Weights of a small GPT-style language model, trained from scratch on English Wikipedia.
Training: a variant of Adam for these matrices, 450M tokens, 6861 steps.
MLP neurons of a small language model. Each row is named by its layer, matrix (down: output weights) and neuron, and shows model dimensions 256-383. Each number is 128 + 32 x the weight over its row's rms, rounded and kept within 0 to 255. Numbers have three digits each.
A block is one neuron, or neurons of one layer that tend to fire together. Before each block is what it responds to, as a language model described it from the Wikipedia text at the highest values.

Description: Compass names, word fragments
L2.down161:135185153112142150106124177143134185131109142123163126123094123158126154136110151112143149141095118127138132147131148148058091184085088112163110179064171131118114147111084159061088117153145152115096141080158101129123121110133169153075108101127077110151160124134174183139173136102146158115119083159136085146158100132123090071133137142069128106096102181109130088082129084172120123139078
L2.down198:108164146152120107163099156093082118147164153141135166074159108163112170096100098133132142126146069149140098144170091115113121134148174108109113146159143073124101155115098159157076117132147094079068086123160095190063139123171130153143049108073154139117084119122137109145215133124120104123187063066169124129108149136195175133104199111092155143140193162133153174111103144088090133157114
L2.down331:153082128146073136111125150126127133085150121125107118073091105202101153168091119117138133108147117134159156095179064149065149158094135094151107172169169141139152070127097126133140177100122123114132093111071086169123120103140126037151111085060117089110112157140108111114108113146113136145108157107142148166112171110185132109121159120113145130133183152127146117172100161126095149152111
L2.down443:128110129142133122185103166111127114130151157140126126111129127110119157146121115153106126132064162088127154154080101158152120111100138106132126123171146083115105148102082091099131116127142135120119159115083110163151125157079151094152147079140176179163094127059084147146111102117165081145116086083197121066106155103145201156107127141136132195109073155157095110141152126105128154085181
L2.down866:163102114059181109173161124193102141161090143124119120109085165109166112107117139112110158134126077127132092174119165075151164088139128168212159158198099085130123071144134091169132064092092148179131089140123121099121146079140109094111104135182075125130135190129134112164129129067139121108108149115101132169133092148067085096126140137122106128112096115088126137093147202091115086130123
L2.down921:115118133156147105157104092170187171092106145157137126107139110122153075122135149140069118111125096152144130183147101101090111165141203089155035158152141096123079122116084171200155140126134118124124143095153182158038107076147066096137139074154092094173165171138102142116151129119124165121102146046145139186144143125148136120176131126132087139087174151138146103098092168099121196147101
L2.down1154:140188100112160144151158141118169155148092106147126150115116148207158129165145205151125127088149134124099094114126123146107118169129116093104124183070135202092146122077133179135160130184102142127127113135104144163145116092136117072124165065163138110131078149123132149162169143140104132163126147118113092188125092159131091091120120116136083119119149124139146073139090107126138100141088
L2.down1462:150106080146113155083153103255139096124144148105073156091160117139188109169095148140139129114139106095120134149144126127134129107098152119147130177145152092152103167179155126167157123210130110094151107084139094065141118104127116074144122121123090072169104149136106085161164092045157135178127110094081101124095110163110090115127098118154163143189065089092111170085146144110091095104144

Description: Subject before verb
L6.down693:141169076130093074127087114184128165130154127107114103143152136109112203124121089130150120163169120068136094134119139137081176117116121140182140185151113112123132062134097155142093124127106153168203133089091118143074210124050122147126111088144130122148105114118117159145143015153149183098126113199113095105146146127097105098143137104101083090106181154159089146168087137133130128149116

Description: Predictable word completions
L2.down54:119101110114114120121162103099138158070136076100127179111131188141114144159094182112113113136153141114103165126147100097134083149091099136156085180077094094170123170086063140189099126086151137129174075140179180156096158114118180142126121137135103128159138081125106123139187097130161122152172117071176104173102107065158154146174090139102097127148154168125133136176115144147133153109101
L2.down219:121112078150093088143165161108173125130102151130133073093159120130105115129134162146124147096088118129150163101123116120078184127161053092158133078158121076155100134120076155089169119214117126080105123162145142163120121112148119105157120139134170157086119153114058103103148103123136085151122105105103154176125118105082116139160116149110148177196138101135102097145122137160141134106115
L2.down550:129168127120154174151145132094101120156152115108078102153207136176150069047110102195110131169100109157054149116143126082186094090156036160132182091068141135151148115125114135113058155152111063130145141114154125073123058170080169145153120171133109144113087068116081117074103153214171136145155117109184125125150087118110082155123090132125108081105055128157117114078150153052186106069135
L2.down887:135143076093135104156175045088154147170066143091130159082198157115191129152186153165088171123117053116094160146114138076155137084108112126150129134126142137159068096137133031124114090153145146129153161141161124195172082126126127155151128091146143162124140176126127159163138107133151182194132103099075182161106124157102100069129188135107134141110175094159102136064130135175201121136094
L2.down973:165096081118087193127185136149108124099108140132108135077111144135144111171192104145140086107100093125094113158123101149107164132106094149137126179098163132206179153145082139070132120102117130137145150126094141150094151120175098103095096128155082098145156165142084119142120139113120158141082186150074122098173076075114099125223147094147125084102111180100183085155128146139122140171182
L2.down1177:148164132161149107125150133126117135121129121119138141088162053153127034094158148121145049095107149172107130084159104146094106046109080162105198124126116181123136125176071184126157122126145083090128114112143120123201170181147190070094104168139144111093109138129091125127097119171137178125108151103134088153183129111163101138142153128133155142116122111106137161113142100153138138175188
L2.down1319:131148200123167096133132137098112132165137101194126110131172161082140128098116141073135117117109084099095126171147105139102078125121120168137089177142072091162096138092116205093123087116137174115121111103113171183138089139108091128154082157111149077153089128176120158120187109125132076182102149167098141121086077203179152107097120121146138134154097133092196119140113114173159116174123
L2.down1460:092108161141074154122092105153178176125033112124156105140145131098134022166197089158076093135108154185103136105118162139121147168085113104122139150143151140059151123121159125090115145170090137151123156119157149162136161125090154126131176168167153108126142163078104139122077141137111136025145137127155209168145160121125116085164156148122120117121122139163118088094117107155137160139059

Description: Odd word-piece splits
L7.down193:149126146145099097157104121140189136114187123113233128136083175157127187113100141085173172154085096096116130094121113115170114134131152146062106111111061133078158103113115160169098165175133149130161124070053117133176096157132099144140178174099153112166102142130136139117020123134108134133098089136103112118176180124075136128145151180128171118189120130162178150120088106164149152160142
L7.down300:116120156068121154112138073085224130111106120140093164124122131101181110148175134132149084122129142142137117144085116134120108195155134100150173117102072105119141202099120126125078113147144158123102072129117099145156171112066093165110125075113131130127078168145137123202132144123082178170137156122194135170058148085138090091120118130129157071121097150138158143148122106111120112140143
L7.down412:104097131147169132107137157090102190062146133094150140127147095098165088089158181150155134126149088160091112084155091096153097086115181093140155093109133087149136190074121098085118123167111093156118157166146151096119114156139052144133175146130095153156125082096107127106138062165095152210091041146087127114132132123090135112130214096137142100139111167114138145090113092125086111142160
L7.down573:184090126173130081105117173129107097109131205155154083084155124140118104081125137137145114138100146144138166125120148180120169127140116158132129102155106092110191186108106125077231139168135166107121107095115173112173152119106156097095166119140144102100034113169107128137075143123103093086121117037063184192185180103095077137172133114135080145123182054098132091152110166151120157130143
L7.down808:162118093078130125118145121180117131141112136088099127145154133064091126192169155154120136124130109078103104129110116064112112143106131186137126169136102091113138111131116122103140114116109139065059160132141115080091122160100205094126079138092090173157120210161106120161139087081144122133066080162129119145050105119150066094115101138084132138121087035131111178116122160094098138100105
L7.down1127:148084116125135139159104188126105132113140181057175188105155123123118099130189146130180195152064118108181183066136109103108183132129095176141200000106069116116126156180098142101118171142160137052104145128047110149145144130146130133120105115056110129146117151139120086122075069118164118215127116092134110118144107107102105145102148160132124163132158105183189154127097144129137147147104
L7.down1452:077112150155161118130124103141194091117146164089149118136165146178074142135132073083129123207181165141167189178087141160134168141159164118153080113176167140078138151111122088102139148147104115125151087134116107116164167097129144175165102142104145094094148115133153129123078149092104133157126122092174099121129115111152084104146111105151168087125171135103154116094093122099149100102102
L7.down1504:124155127120119120095117096165188113110073132114153201141144142111115088182142096069120095137104093140154131119099144164148130140137159107163124129160113097076083124116094088160150152147078140037103105157112147115167188065086110087183119094134136114129168217100117110107191097111091213056119063124143074113133165128073097117116156073110145126124053105178131151115188166114174151114141

Description: Past-participle suffix pieces
L7.down297:089132137110137090138129105147116126172194136130091186110142136129152226163127102123140099108157133103146141163105098168126184161125129129118107100081122177081132184115065077142146096110128120118141146106101149124137104078108116059152121109131198127089130146134150152079167070091172141106148101101108134145119160101128138104158152135129098110105174149138121130142135244103124115112153
L7.down312:196178150110173148129125175144105149135116100115126115104136073191114105121134164117141146163117094229097095113105125108113090113121076111134131170121141148144156149104127135140099166102129119109149096120123144136115133113152117127131132043131105053100181123144107102125129044135139084077135173113116119138097159116094141150179149159084161064144122144108102112157111087086157154167138
L7.down775:119121191135144091131149158109136138119086139146194147074189124139145210165076180086159103140138134138127163182160123109119092110144126050129138072122132148102069123119141195119106098146118136078174173142110135106133125031124055067111158086143126128114156151171129156125136138112133105165115118059134148136128166125157135112154111134185130208114099127144162156124123098135078125149096
L7.down986:125118129120177105181033099124118131099069095180110128122152158138085091182179189154127087165141169150119117172095204107191145091117154145135089124139119153171143101095153132156074163132111158087102114153139125149126116244117098179119161128139125125163137136098138063118150103103172126104091137186080158103147152119128081120114165157145072147099144129192153070089165124143160122101125
L7.down1019:092186116142147169175125151134172220177145106196143191117123090165178104139115084109094091155097128151095122070070077151139206165129118146136124156122127111195170097104160137158122100113086141114177103171171079144089116108120088081143091142180114121133180131107182049118151134120182134085122166188130177127110124102153100116124108143147217142163155107113077063094138088099120105140105
L7.down1157:154123101104053102136137107157088047142135089127102139132122109108110126148127151124129170138117115211168143211156148122129120165119087167113184132119147135087137081165169106137085150156134096101084108094080145116103144148206089108131189097111162147110098145176095220145135134113082145155047144141114113170121128158146146111158144094108080140076114143143185168143106137157144081118082
L7.down1509:181082162136094085122151154083108080107131163076068163083138148125134159139086145145116084117141102140135124135094160133138160197119066126096146144106105139154164079094085149163127144173169118104088138115104137093110172127128136138100159183119148097089127117204150185118185132141152152165095091065090095107154133128183137101140109159111074104079152119124139198129123148131123124095155
L7.down1534:166134163163137212156192221110103194098139113194144073107152164203133130071054085113145133103153136149083097147071025157104098099097132088136091161103129107131126174075133118087170107059103166120101126150130164122132115105066133080124154142156135117107113111117149094147135118152135130162113155111162137102121153119139176113184082146135091174141074101091133120181086134106135112119115

Description: Split word-start of verbs
L7.down214:151109106143143149192131081215157115189101116116138064117110108162112133130171139102077139127113116131164188157119120140106159114085073115133138124121169151149068117167077145092112150117109126101125155089147150133152160169159095145142150115135122098160149186118078209177123192121117154161096121100119122120082163159064179131073143154140119133102150119142187177112093109120146099158125
L7.down632:129150075127156127116105063159151148108152123093144130116160087144193164143099138175139148121150116137083130107110162157095164144161137137135143143135142096069105112102194173070126144132076065083176138110165125214083172135104097127151120106182098086108085149128132149079130108136096109126171120194045080133100139147103170079089146097166145123124144146134162140090111164099173140101145
L7.down671:196092095098150176111120115068142142104128126089142090138122104110157116120158160138120150156194125146157078107126139109123180055160111148142110097101149105085090089084156099157155157138178123160111134125088158089159147095135122112080108100101143109094109110178096144084157164094140098114099175183122153104143154165122131120113173153112158146140090155183075143131171110126165075131100
L7.down1031:116085061096117158135196095084100144169059161174109136117093130213127045092096100142101102113159063089097181065123104055121125090079156155089060199169157188077117153159140167106079140117109106164116123084137134141096098166151131185150159121132171162142132128144132098102138174162155086144134153126101092144177067146144115125136152101122109148137065163104062101075163120100139132150080
L7.down1237:119114102168151124125145149092126128102071124126166103125135163128108080148140133178122094142130189106171147080119113132154061116156116141142076180091096086093112114141103139108115096133156168140146159183128146123129120155127163158094141204175176124075080103073118096163149147129142130091152131116110144175120133106091152118120102118117119118177179114155109111112189060115118129148129
L7.down1445:193106127147116148089093161102150100095119130108124153108101167145113184146131162141127161108059142146135124093141179171083129135075118133092158121076097084083104061187100132096159144160131121144133158120075110159135133217098159165122127125130107119174131157150133179083147108118056154153118106136111112134167110163159085124122166191132095176134184095114147099109206087106116123171122
L7.down1468:096147179127153167149097192156142117153176138151174146125162097143140200124111097150114151133133111091131114125112105136109163148142144094101141133130085157109219106123110119131114135105068080098134143117161101106134132052147134029163126136056122098090175164128174146105128148091131164148078142167133141096085105086006119152113095171185137174137134153142056121128084123154066090114138
L7.down1486:148179096135159159140069090142096138104172142120135071089156058109137121089179114167109143138145104113157141116123105177134123158148108085161141142149033176106083170097143159143120206087082101112112078116153113128110172159181125169218110039144151152138135100110167150119178142106147125122126113146097138116162144129121133098086152135140057144148157107119140085114116149129125152103164

Description: Mid-word name fragments
L6.down547:121147153141116155100211094135137122095156155162156152125095132130181198095144134104108094136099119127146125085097148069132083175109120162128124111079144140140103166077124160118148202090163161071145047121216136110140108147081113137119138078141080148092094168124169109191088113141109116142152085175097107122102145130127133147112086141103134137178165075170115095092126059139113112117131

Description: Often and word-ending pieces
L2.down81:136134036120151104122156128172102118148149155117079174099165090127166090141142143097088099140051086118119082118128178124194189084147150181088105172060138142167134122088109137124130143111123173138167098078187084145093166117114100185156112148163168130160071117115156124171117127150150128148135101171167112190096127193133155161157172046120107130136131086147167173109136115159133136098112
L2.down107:134138098080089135101112149054132154122101093093103115137104109131169086139184107101084152060148126146128203135142073109148073097092130125075089123108136124092129186097075126143139113083095151142136080105084140139089084113164100171129141123169151049103111093162137154143102124115138145214179128118146181108113069115153151117182141117141097139112117153141184099124122021115117115151125
L2.down117:116205125130118080111093118205107109153113065124092080081157116135135136091181132148101139095106146142135159116157149133134167157149161096191117173166124086139091073068125122047087107135099092103136115100124126151141135114073176105192112138154163101167123165132083096077182112063133113095127174125217135035126168137143130092142127117125096129110155142112162180175150136116233079093124
L2.down365:176150137128163202145130149146152118091131131032166110123170132063159145110121107101125196111159117136052174065112173122171164166132107143127140120078110148133113128095105123132155161153140107148039068111096165129095106093187069102114106150126162107186085132105090139115208110118121123147174072105195143074126156115063221146154156138108168123134129094153087110140168211130166094130123
L2.down615:132122176142114155156122052062096122141131082193178148119115116118138133136071124126101147145123056178115130134139167155092127137128110109181175137192156117199120150133149114121113132102086113096145127091117151157154167066128157125150116125138124111063125089136130105125095042150075143122177085151112147139125108106133189094193122123137136144088086151124140117111137142146244108117162
L2.down1103:107147147168108126080141163138109146134099150100120142128136155077130090125122086175068108083134130181124136113182125168154109115100119097163223108164141111137139103177141134163090119167097119098195111189166141129142159122115097183181085121178115132106103138105105116076148099141111083044172115124167126130102160119157111162088100139141126143092195081158109124137130107102145119092155
L2.down1202:091220178123087133092211107139149127110141141085072110128101108118143094126131143119058125102147089136088146157161133112166122137094136181152162132120160122138146117134150125137115094122161125096170026160136118082161154098117092186141080082136091127152148121132126147140114092158157078113163103136116106138145174155116190139151159116117119141100115166123137150158112124127159138095134
L2.down1311:170135129207170163104118150080215105120133066113128137132159140129148121134160134160107120093161127128158112127215124166133090068154151124153139157179131121116173135135132147086104073123187155136094061125137105128157089164103209144085112172139095134119095162109122138148146134101111140162098112091087144092121155103167133122193086094108151116098175142133100229141116092152156098162116

Description: Word-internal joining pieces
L2.down165:124192130189121157145154078116184147062082144192105144127149137101166103172154190071143145181131155134143092178118142142168087075099062159115095120134102127181149090092135084101140107100140065115107076157120170097073136164143081149098105059139192151086153121097149130114141089109142143125085183169147131111077125184062078155165115133160176097122079088126154089148087086117146154098141
L2.down185:076168079116129163183139200188162108062082148084097136099152133143155170110165154105128128139137094140133183124148096117148162176136061141179151104195122127153144050131087099120145134115172088090090131132063159134134155108125145183108128113108162109164135116123077141111138145154198146147129191134141152083103091096165141114151178148126164103141060129136118114117111134105137097118120
L2.down317:102168102113137179151178192173114126137144131178143145098158162154124104114106163113129090144125095115108074157094118106111118108121132132093143148041083169096135143091145134146174164125145141146136136132242111116145152144196078081058094113139114089120137117089113080134140108110104097128090118121110108092116160162050151053128096110164147090130166090079138134097111121134179176151158
L2.down391:176084146132146080080118107077150089101123178086120133163118125147103182182150121146141136113128169096081115083134139140140119172117101159075134166152163126147157096101156192135117117177158094170140163106081096081130062069158084073088138154131104142173137053125136141152119103126112112063075079141197110117148113063102127085132152076113156115185109138103126101140123114116147135147138
L2.down580:100185117065123095108091180157095144099127090112199110073186190133112161075133175117114135175158140129085154149109126115130087096146179122118091159107081105097146114119137074132121113066108123138186101142107053139121087165132134103121144162139196120110126083151160103132106120111101139069151098100166045090183132171106170148152157096089126136129137107118153086141146142076091091115169
L2.down699:170098106079184182169092106157169151130152119125134140061106136074183149155136136139115132059110107180128111137128138112161155080177107112158114147167102118161095145152127131155128054103098110121116078131070154150146168146140206112096125100133124149105127199133118116139156162150091157158118168152094121113123128145089110137145151121085065127141128122176094120106115163214163056122092
L2.down1254:159208172177099120146163112171164092111131101123139135135094105112210118098129179086096110144096125168139178076154127151109150124151111102079138113130141124140122114129172141118167148168130154106104134131084143193125111143163199137068144131098178150074086133097112138113098105110147096133067108143129085135101122163128213107139139122144171100060075107182136169125156144144141132121115
L2.down1456:131117176126163148109144202128123123115118080079097162128116117147123120113122136133092123166119167120075165124145116124128079094194187095116141095112157186130145134162201161146112095097139175111128161138089175128098134149127141209104174117057172137090037190141118175135089087134135180146097076132137083168146088085161126076159119088042089149121166096158114167150153133119139072154123

Description: Mid-word "d" fragments
L6.down96:090110092103158154156185127139089109171125150114136086135116128096087131071082138131116114147151102128152151165105105095177141120122148138069155165180148128138135106093145106113128106151109175084118101100124163152130104158084139108106116109113102182136121172108131110066174103100139149203097140152180112088108140146109156104108080138144106140153097112158123066075135131157141093111147

Description: Word-final suffix pieces
L2.down52:115125134100118136128147126164132050132136117086157098141197218102132120085125128150080121125092160072128107148138125135114139102202106134143148245210110075129153130153085115094101041143145140139095182167155102180123147109101144100121101149122104183152159148188112097132170169057128104145139099149145095157185159197154146134151046183137120164144150105119164114112133143116097159164095
L2.down418:104164162086131170169116130175091098130107115139083122126099066180132119148094094169182135101179073128101119112144087157097147148107061175091096138139087134189176117092153126142079108155222112150178163121089147123102140151107094088159165101128109103155123101113166146107122120165080121168126104142103068105174176147091116160095153121072113119150171208163188164189135130116109112123161
L2.down432:173091123080078107125104109117095108109161119096188076166157117093146180097163144158117130158172142126181105090171162077114113192110100154107171143172146109145141113102060102120176167091169134145143102133176102079089117113131119107103110151126163095124126138164138150142114123095139098110134140106186094125193115078111129084126139107096134082124142142071160135185106186116079157147108
L2.down548:146095160113139159083145124128081032096098238175177120119168152105200146153233143129142102136148139078168132100126153123142127121094089142118147075129152133134167137085128097135202110140130120092116093125147184155144086128125127097126134136127126158111067170113165078107113118106142111158179142139151126143113087102127148107136189105051149137142167079092216090105139152159189111124116
L2.down605:142127133139120201115092162044129147048089128131105135142133143197193099102156109200165123147125098175097128143128162151123172099157064146175127163134121103178134106119122156126127166145084106143111101077172170054086098125094119128175114151150107101158095077094147146114109099190102168106128132165130146165160112116126174083148162065092137094166106144180099151109097077110124171143169
L2.down884:146154129096111168125143179105087184149098083124157141137145135170155147124188161093149142034087149168172120123128072170166111150181151153055011168205136157104139156100146131129190133056158155145084145155148142111082125076141139185115112131123141097102125149127153153126173102148194146094163181096083170148140141130172164162096121163122118134096080171050145147121089114099084100128098
L2.down1194:144145091106121094145135156181155082140078081125139161106123099115102095191127042150110183141124120085117095150136105103152089144124101146148089117110179121057119118171147129070111118133128127168097159118111094196134147085177056109164151181144165130141098171173107153138119120130109134156120132143134150098128106115226079128135101047180159090121161153137174090077078126108080105150125
L2.down1514:179064092159165115107126064131104134110161154168078127115136152117141213102193102150137181183161120163095204072100077120037124205151166122117089144116138093152097116043137111067170145123172145127150094160135096061123170127118128132126130100141116165142113124073110092133128113126084054141171125118100150121134102136096096141120132105092111136141154169141101183112130105116111105153088

Description: Second piece of split words
L7.down16:060126140081093172188156168136120130133107105119102134077108118066143137096156093156121165097166107120149112176116129081110087124175127049118127167137127124082107124103087140137143098134038115101136123118155059153137214161138093148159047115116140130148099089114159174121077133148123176104168182155161133104141102072104132119128122139170215127121115115084139105151088121101123093104117
L7.down128:149147144130144152105133113150115064165108146098101159073127122146188085138197133107105157150117121166123087145147136188141095173157111123159101103140091171133083095105118126136066059133107142109086125110146048108081156145106102152125076181157158184083106152137168117090152151089156131103122162203013085158100124113135138128198175110130116138127099134149110164165092147128111132173103
L7.down211:096126137158126112108157105110190108107109129126126156178124078155146131180126180092128067129134128110136177083096220095160052150173113136140194118106151134183116085151121106121087141147110097120132140100157120198122135140138111116127146165189091114132155186174148113144112151080102071083143158147123084123097130152128090173121081160147204122150174115137126135135102144088132168121186
L7.down584:097127095169156086153131093126117068135152105134112135166093144152131152050125086124122109105122114117128119133159131101129088144142160087096112140155148126102133085172186197153166116057121072132109139129105108136185123105157116105123109137149105169150182120113113104110176091115110153150054111138105111138132150126148117131106113107114115128186103106094074188112115147085131115115047
L7.down896:068068079086163147121133099143118150187086165136144185142089192146112108148118154100152100081112151142098176164103156151198148120118129046151124149136102150146094099096175104101119081148093122136150122129141114111121140073113122058132119149153120123168097160149108154133180102127010142138130106164170157134144145117116032174087085098137133170114100150168127159095137168140177096097147
L7.down937:123191126158145129137113135106122142151096065104142138108151106109092114076058122093127157167174136099123162132115061148026149107098129066151113190134096120159108180165129157093136139141111117127088143202156076139114153119165161063149166133119141132110114072124158099092099152107120102154092162180128171149135087150104071163122096118151101103107122123150140164106117147131121125123098
L7.down943:191141132142188067111137144172063106123107129220171116158132153116159144157127147137104055140163135131122114185073151120136160136159091091151110204144094178098100154078150113155146121130101062127113135110168065138076151127118082073134140110212111113148122132116213093136134041110090124139140148118108121099073081138086111149141085140118117136124100128110163141113131131137151128144138
L7.down1296:143131129066142164067139086136125146153101150132190093230124189168120137122148138156148147183110155090100136107088106169085151112150080101106105158161119078114118135160112101099075152075103129174108171144173148051096116157128131127120180145117152111152090115136172167161173169134122132083061128146092067136143110153120086193168141155126106126085156187115133159152141160142134179179110

Description: Separators after foreign terms
L6.down1490:119108145144186122094106131099139140100050140077167131152146112129144157129137115122215110099122099135081114127160142120189128132113102097128178129092126112120207119101155115117120152164129076123177167105091132132153120135129086128068139139139159114151102154086126162125124114148128129140149089136085118163105093134107152107121135111091109097130149115139134150131112138170180105121108

Description: Adverb-forming -ly endings
L6.down84:119126105128094128121154094121119164082070129118195113197133069127172113107151154156153139128101127135140175129141118168127118079154106133178158109124146117154132117049118109134118138086089130119189103129052166133150157087109143106126036167186207112097139133121195153101098140177119099121163091164177132085112154091140145131125185089063186115125123105090155171084110050064129145102150

Description: Verb-completing word pieces
L7.down510:158099083154107141151114152148106153135105080140122102165118149110095098117098129144117140120105134102150107145149121067124096168207144114124054133100088085146125167161167083103127158117184218193105146171127107116141125188083157210096112188147105192110110113099105137138105093185082130090122156156102117145153042069112135105120087140145108139145106148122112068161095086113124158175135
L7.down513:124084122173183144079128106113142189149090084107134117128147086115137115108139152109156077126091169167182090071119107166116142114186173137113132218124082081173149093128105111062156146131125100102071123150122140151139117066130153147149102182149140146155105074122106120105131092141158081163138140133122124107132134114105170142087137146151153086110077150161104074069187094131118166121116
L7.down686:125174094135136168087146156123147143165137183136174068137209103095135123174169111161136171129165117107134113120132130085124210089155121100162147070102064154089143122182122172127171106163087085119134143135168102118139165137089126048133180094097131119102120138173124135075151150114151154150071114133146188153144121181129110077144112136124040121122165158126145160163093150175150040094117
L7.down835:145098100154101158135163066120091160101177119158178094092110099121107092149134119175084102145171114141123130133153100147137096171109187125171139126081088240171146145095122089142181137101141115151065143100074084155057083147135102178126106108141092122207144132127178094105153078174109106151150156129181083100165132097106137108169148153137116141159166122078118076145151054121155128156141
L7.down904:185101129163102165116187074109131055088141172171103097163121183136094134122086114094118096143157136112154127138127136084108060146091151146108119132060100133156137121148157115122138150098137176174122056137126157127126097194114154224100096135098174172153099083140167074142118075209118137132150137139114138152140136122114198127168146141140149166107096140116115100173180060141117167104092
L7.down964:174123197140101156153084121156132164109117119127150134181175098118114140181144175124145139135121116121122135126056081178123121134130128090127090121161101111144150137056168077079112108090171099131118139165143125094135107019114101111116167091126065094093117165080197131093133118103156093142123211131135116141090134166116084131107128182104114138155138145111157073111113212053187101135179
L7.down1059:140114128163077167123175171079128114118073135167156090146142194150118103134083120119104099140097115100097151109121104125125117177160127072101115181138107130170108175142130089066119101072144189196089128156130114130096074095122169175060088155140134190110109087123132132128106104171114168105123180142109114147165092103188197099193108111178137108130112130126121079150129141137179144130128
L7.down1267:130144061136093143159130125106110125165131118125111156106167109095110155078176145163164103096109098212149116072162156142129184082159090137120113094136147084121147160200112137111106176133144142073115136164135124130136116108120140128126155178131104152166094152130122174103116124097132125145163188094178152100158097106104178149143180079125125090076070154131190102132167224149146101136149